From a checkpoint of a small transformer trained on Wikipedia.
Size: 12 layers, width 384, 6 heads of 64, MLP 1536 squared ReLU, 24.4M parameters.
MLP neurons of a small language model. Each row is named by its layer, matrix (up: input weights) and neuron, and shows model dimensions 208-271. Each number is 200 + 40 x the weight over its row's rms, rounded and kept within 0 to 999.
Before each neuron's rows, "fires on" lists the tokens most often at its 100 highest values on Wikipedia text that the model never trained on.

fires on: "ah", ".", "l", "26"
L6.up861,180,178,175,216,180,180,228,198,171,237,309,233,200,119,153,158,192,242,178,150,252,274,146,223,162,239,191,191,184,227,236,177,198,151,242,204,263,153,189,212,117,182,240,172,202,207,158,190,178,155,227,161,152,165,182,243,230,226,237,237,255,140,268,268

fires on: "ian", " ar", " ser", " Ar"
L5.up346,204,232,231,233,250,122,155,242,214,218,196,233,257,122,300,199,256,175,212,165,236,213,149,131,196,268,229,229,165,287,217,182,274,252,238,167,189,155,179,258,186,145,235,215,182,211,208,120,241,237,184,231,212,213,183,125,207,217,190,186,251,163,199,232

fires on: "le", "t", "ia"
L5.up765,185,156,170,192,235,164,146,280,300,123,125,87,188,166,248,179,196,137,211,208,258,241,127,150,155,146,214,158,165,226,242,283,251,246,110,213,166,226,273,185,192,210,173,161,222,210,216,225,182,198,225,173,223,177,261,229,193,194,140,202,215,227,169,181

fires on: " a", " the", "'s", " an", " my"
L6.up1450,253,192,227,220,255,179,245,252,197,227,195,110,190,162,273,231,194,117,168,108,183,194,193,265,176,191,191,129,229,299,174,194,233,183,161,205,172,208,273,183,169,173,243,159,187,218,208,200,224,252,155,193,213,178,252,150,229,166,142,192,172,217,209,209

fires on: "O", "ab", "ons", "ap", "ig", "op"
L6.up1295,176,218,162,154,233,160,314,189,191,226,144,203,187,221,199,178,187,190,159,222,157,190,202,181,178,197,206,232,108,201,170,199,134,165,177,137,206,234,168,197,191,192,229,165,179,159,235,237,188,151,222,187,236,201,198,236,195,207,192,190,175,210,197,215

fires on: " to", " to ", " no", " from", "-", "ot"
L6.up1321,197,268,208,207,226,166,189,224,196,196,148,272,257,145,193,148,182,170,206,207,134,151,166,178,179,141,234,207,179,145,142,209,157,183,159,227,185,206,170,132,190,193,267,184,154,239,222,214,219,206,222,258,257,120,182,198,148,106,220,116,178,249,218,184

fires on: " in", " and", " a", " up", " or", " he"
L7.up943,170,242,219,205,255,215,254,136,195,178,237,217,189,221,204,233,215,208,176,206,196,193,222,227,208,263,249,228,148,276,151,172,197,101,270,229,232,189,260,239,203,202,201,169,205,224,185,221,178,191,215,197,159,164,241,194,160,205,181,221,241,158,282,216

fires on: "\n", " other"
L6.up1227,158,226,208,188,227,206,184,190,237,239,115,181,234,223,188,216,262,183,167,208,183,226,245,239,140,167,222,195,182,200,192,223,238,171,234,190,201,170,244,183,115,211,189,190,198,194,161,200,171,192,243,209,246,173,235,235,243,155,147,236,199,238,201,176

fires on: "ly", "ate", "5", " the", "3"
L5.up277,186,295,209,190,153,162,232,276,236,163,206,208,223,242,229,227,169,110,199,153,238,195,203,220,136,235,218,237,272,275,228,170,184,194,203,138,225,153,221,204,257,279,190,170,195,193,262,165,218,218,120,191,274,169,183,231,203,202,209,199,228,195,235,278

fires on: "ag", "ord", "l", "ak", " term", " record"
L5.up604,120,216,194,160,159,170,176,192,221,184,233,182,220,218,225,181,264,230,208,172,193,238,213,169,207,171,297,237,167,238,206,241,271,170,157,180,150,181,219,150,205,189,184,193,195,161,287,248,256,203,219,197,165,212,150,172,118,131,212,186,222,186,206,262

fires on: "D", "d", "ters", "ons"
L5.up1092,96,299,168,239,239,90,165,148,130,229,307,199,226,177,214,284,165,132,192,142,262,231,103,195,209,155,153,221,151,191,226,127,230,223,273,227,217,128,209,133,173,205,229,200,197,199,163,196,205,212,194,228,257,208,142,139,195,196,216,176,222,149,280,214

fires on: " se", " s", " j", " | J", " the s"
L6.up1087,175,173,142,172,214,191,116,221,203,189,165,231,152,231,221,210,268,221,228,218,155,196,202,189,243,295,215,205,264,327,111,239,224,190,150,199,117,193,223,152,233,259,242,179,206,246,205,299,181,209,174,189,194,211,178,185,205,189,183,219,245,203,220,164

fires on: " place", " school", " land", " bre", " women", "osp"
L2.up1372,227,202,148,202,152,153,180,206,161,155,230,197,139,263,186,144,298,216,153,202,169,275,130,178,203,215,218,221,204,242,256,226,193,201,178,197,204,184,169,238,166,161,191,209,146,238,193,205,93,236,215,147,241,167,173,182,141,160,201,199,178,185,223,111

fires on: "- G", " G", "\n\n"
L5.up913,193,212,219,225,243,192,236,195,243,247,139,113,198,148,266,238,223,169,176,90,163,242,191,168,174,183,208,203,160,262,110,236,210,139,263,161,189,258,195,185,275,202,191,204,155,194,221,231,215,203,201,146,200,189,174,103,215,152,180,170,184,217,234,219

fires on: "H", "S", ": D", ": ", "\n\n"
L6.up465,157,248,238,204,199,229,262,188,243,224,203,123,166,231,237,250,292,169,208,138,185,197,191,177,174,185,216,237,88,232,212,224,131,84,263,212,234,211,190,194,205,171,223,177,173,210,216,155,229,191,183,157,201,169,143,159,200,194,201,156,219,231,239,196

fires on: "\n\n", "\n", "- Spouse"
L6.up2,147,307,217,167,235,182,126,218,236,233,143,251,233,156,188,229,255,234,195,226,165,246,182,267,142,165,130,212,175,197,220,185,265,191,221,156,204,157,154,159,81,211,215,184,195,182,207,124,215,222,209,185,204,205,190,194,175,162,153,217,195,229,236,282

fires on: "6", "or", "8", "ly", "5", "ad"
L6.up478,214,156,230,223,273,231,211,211,205,153,215,240,182,189,241,267,271,189,198,149,272,260,271,309,280,194,232,220,147,195,120,226,216,224,221,186,188,171,225,181,235,239,223,266,189,174,272,263,200,189,218,213,253,257,307,129,202,268,180,198,159,249,169,221

fires on: " F", " his", "'s", "iving"
L7.up572,221,255,158,193,216,185,164,233,201,169,106,233,152,121,223,154,151,221,165,198,257,215,148,194,163,282,228,234,177,163,166,204,202,276,230,204,168,239,210,191,198,279,216,151,157,202,215,187,197,259,181,153,242,152,201,213,182,172,217,246,254,159,178,204

fires on: " j", " app", " | K", ": J", " | J", "- K"
L2.up283,178,233,137,186,180,105,160,204,210,212,193,168,216,203,205,183,216,209,127,207,198,217,143,248,220,166,242,194,216,263,189,235,246,171,187,154,129,229,208,256,187,263,242,234,227,275,206,242,230,202,158,193,194,203,187,207,227,113,194,181,214,191,193,210

fires on: "or", "as", "el", "ad", "all", "m"
L6.up283,183,127,221,201,244,205,240,231,161,194,250,269,194,209,223,191,176,137,227,223,274,167,215,200,226,161,258,189,201,183,156,220,170,162,175,216,203,194,205,149,194,180,222,208,153,252,195,186,140,210,210,222,285,255,239,115,177,157,157,137,154,205,204,117

fires on: "D", "ons", "ens", "o", "ax"
L6.up981,154,220,198,195,210,173,284,231,159,236,196,202,252,246,214,233,194,194,228,189,239,215,214,162,167,174,177,247,128,311,178,215,150,252,165,249,236,116,228,132,181,149,203,233,182,211,187,154,260,132,149,195,187,108,181,134,181,160,229,205,152,129,202,218

fires on: "'s", ".", " child", "’s"
L5.up461,182,208,160,153,205,205,263,211,230,223,201,164,205,183,252,235,193,222,166,192,225,218,176,185,167,321,171,157,159,217,226,218,276,190,160,129,194,140,188,257,133,279,151,138,189,263,156,241,219,231,159,195,191,208,285,200,217,161,140,170,248,245,182,159

fires on: " per", "per", " Par", " par", "ber"
L2.up1244,163,161,197,224,153,203,253,196,159,199,206,243,211,132,199,202,226,197,227,194,214,228,142,116,183,105,228,205,195,201,146,176,209,229,250,201,153,203,195,228,137,179,201,248,169,200,219,223,199,253,129,258,221,197,206,182,225,216,181,188,240,170,211,168

fires on: "at", "ar", "ot", "ell", "im"
L2.up1512,206,235,138,245,157,260,222,159,186,137,281,322,215,158,146,200,221,247,242,155,169,138,174,132,140,242,169,141,178,185,161,163,239,224,243,197,151,200,241,176,197,226,208,189,202,186,143,215,172,189,170,205,217,153,149,241,137,87,155,180,191,169,181,271

fires on: "\n", "-", "–", "s", " ex"
L7.up960,147,223,246,221,160,200,109,207,208,240,211,168,226,219,192,193,240,190,247,188,226,151,178,148,202,238,223,173,199,167,207,233,158,186,190,183,212,220,146,113,218,162,217,215,192,234,221,219,220,270,280,178,301,217,213,162,216,236,179,213,166,128,175,218

fires on: "\n\n", " O", "l", " ", " N", " W"
L7.up1372,156,232,191,221,229,238,229,160,242,228,226,155,208,206,295,217,190,160,243,170,154,292,224,270,157,205,169,225,210,193,155,255,252,118,169,202,206,261,183,167,201,232,172,230,201,203,245,198,181,240,174,163,179,210,210,216,205,125,235,193,210,189,226,216

fires on: "–", "-", " N"
L7.up776,166,151,199,165,143,211,193,216,254,227,124,226,224,167,177,183,236,184,101,213,185,202,142,212,220,180,180,196,208,127,221,175,169,149,194,202,202,242,207,173,197,201,221,234,213,191,210,210,239,229,248,224,188,144,223,191,97,94,125,170,171,252,265,166

fires on: "–", "-", " – ", " named", " selected", "d"
L5.up793,196,159,183,228,151,245,176,174,177,263,202,236,147,171,249,182,206,200,188,160,209,173,161,137,225,239,160,197,131,284,139,186,182,243,187,245,201,211,171,211,176,212,374,187,190,237,186,225,164,251,281,214,264,248,228,211,120,221,151,176,169,159,176,168

fires on: "on", " On", "ing", "ian", "ia"
L6.up779,232,300,230,226,180,212,151,259,245,135,218,175,193,188,234,170,181,134,157,244,249,193,149,210,274,216,212,190,169,211,204,246,143,252,114,190,158,179,244,148,151,245,129,207,207,198,147,216,172,218,179,177,190,197,268,277,157,231,188,218,265,162,226,216

fires on: " under", " Tr", " West", " under the", "ad"
L7.up984,242,200,177,212,189,217,226,231,148,218,237,259,190,216,192,188,143,172,160,231,297,214,259,200,140,178,184,160,195,199,235,122,182,155,221,108,227,171,198,111,123,226,184,183,184,215,218,170,181,228,209,112,243,93,187,203,188,236,149,207,132,221,208,189

fires on: "ab", "ag", "im", "am", "al", "ace"
L6.up193,125,152,177,161,173,227,212,160,136,213,186,168,169,223,205,188,194,201,200,121,161,211,244,167,148,131,243,161,126,260,128,150,244,199,231,141,283,229,199,159,157,190,147,154,216,236,257,239,184,192,186,269,191,229,187,213,132,212,151,204,173,232,208,276

fires on: "and", "ass", "anda", "as", "ag", "ands"
L2.up271,141,248,159,143,118,221,246,182,234,226,240,192,106,256,276,202,213,169,224,246,237,169,154,194,243,159,258,228,204,146,175,250,173,168,158,120,156,260,207,207,202,193,252,116,181,191,223,225,196,238,169,193,198,163,229,221,182,136,164,100,227,196,203,190

fires on: "ist", " art", "ir", "i", " her", "ed"
L7.up324,254,256,250,264,194,194,218,163,177,184,221,154,281,232,204,194,200,213,190,200,230,211,155,197,176,201,225,153,197,167,195,211,179,195,207,171,302,161,180,209,186,216,240,112,191,188,124,229,174,203,253,176,230,180,169,187,225,95,204,199,226,163,178,169

fires on: "ig", "ag"
L6.up1040,137,233,135,177,176,159,246,165,183,250,182,111,154,227,234,170,182,205,235,154,237,205,206,186,251,134,206,214,127,252,187,244,184,201,218,117,159,222,192,112,148,161,231,165,141,231,242,275,279,211,183,206,161,205,208,203,135,196,166,172,198,240,174,265

fires on: "ul", "i", "le", "ang", "y"
L6.up1234,178,240,196,231,250,209,178,250,183,196,215,76,189,187,164,195,211,127,118,227,195,199,145,139,209,210,208,169,217,271,218,189,206,198,195,307,177,210,209,204,170,241,142,182,190,243,247,216,136,190,207,158,241,214,235,223,217,192,159,201,242,193,227,281

fires on: "um", "ile", ".", "y", "ale", "and"
L2.up571,189,290,223,187,237,169,185,207,172,213,251,148,239,181,206,204,226,106,235,190,190,268,207,181,81,173,196,266,196,171,130,236,238,183,218,158,210,197,188,236,238,130,157,200,187,215,232,132,155,213,152,158,209,167,198,193,142,162,174,187,226,211,261,306

fires on: " an", " a", " he", "ur", "l", "m"
L6.up1430,207,245,242,206,232,189,231,187,211,127,228,217,126,182,196,251,198,138,202,135,236,193,198,259,185,232,314,216,164,311,184,227,218,139,123,271,119,213,204,255,181,230,225,157,160,161,126,176,185,228,175,227,184,191,241,112,163,221,160,186,230,175,223,231

fires on: "ad", "w", "anc", "ur", "ot", "ell"
L5.up574,172,247,204,206,190,172,155,181,188,140,267,278,246,148,259,163,131,263,196,243,184,68,191,226,122,156,205,208,95,161,223,194,222,190,184,223,90,209,258,182,176,137,134,242,167,212,159,214,237,201,218,245,181,175,186,165,184,187,176,201,182,226,217,272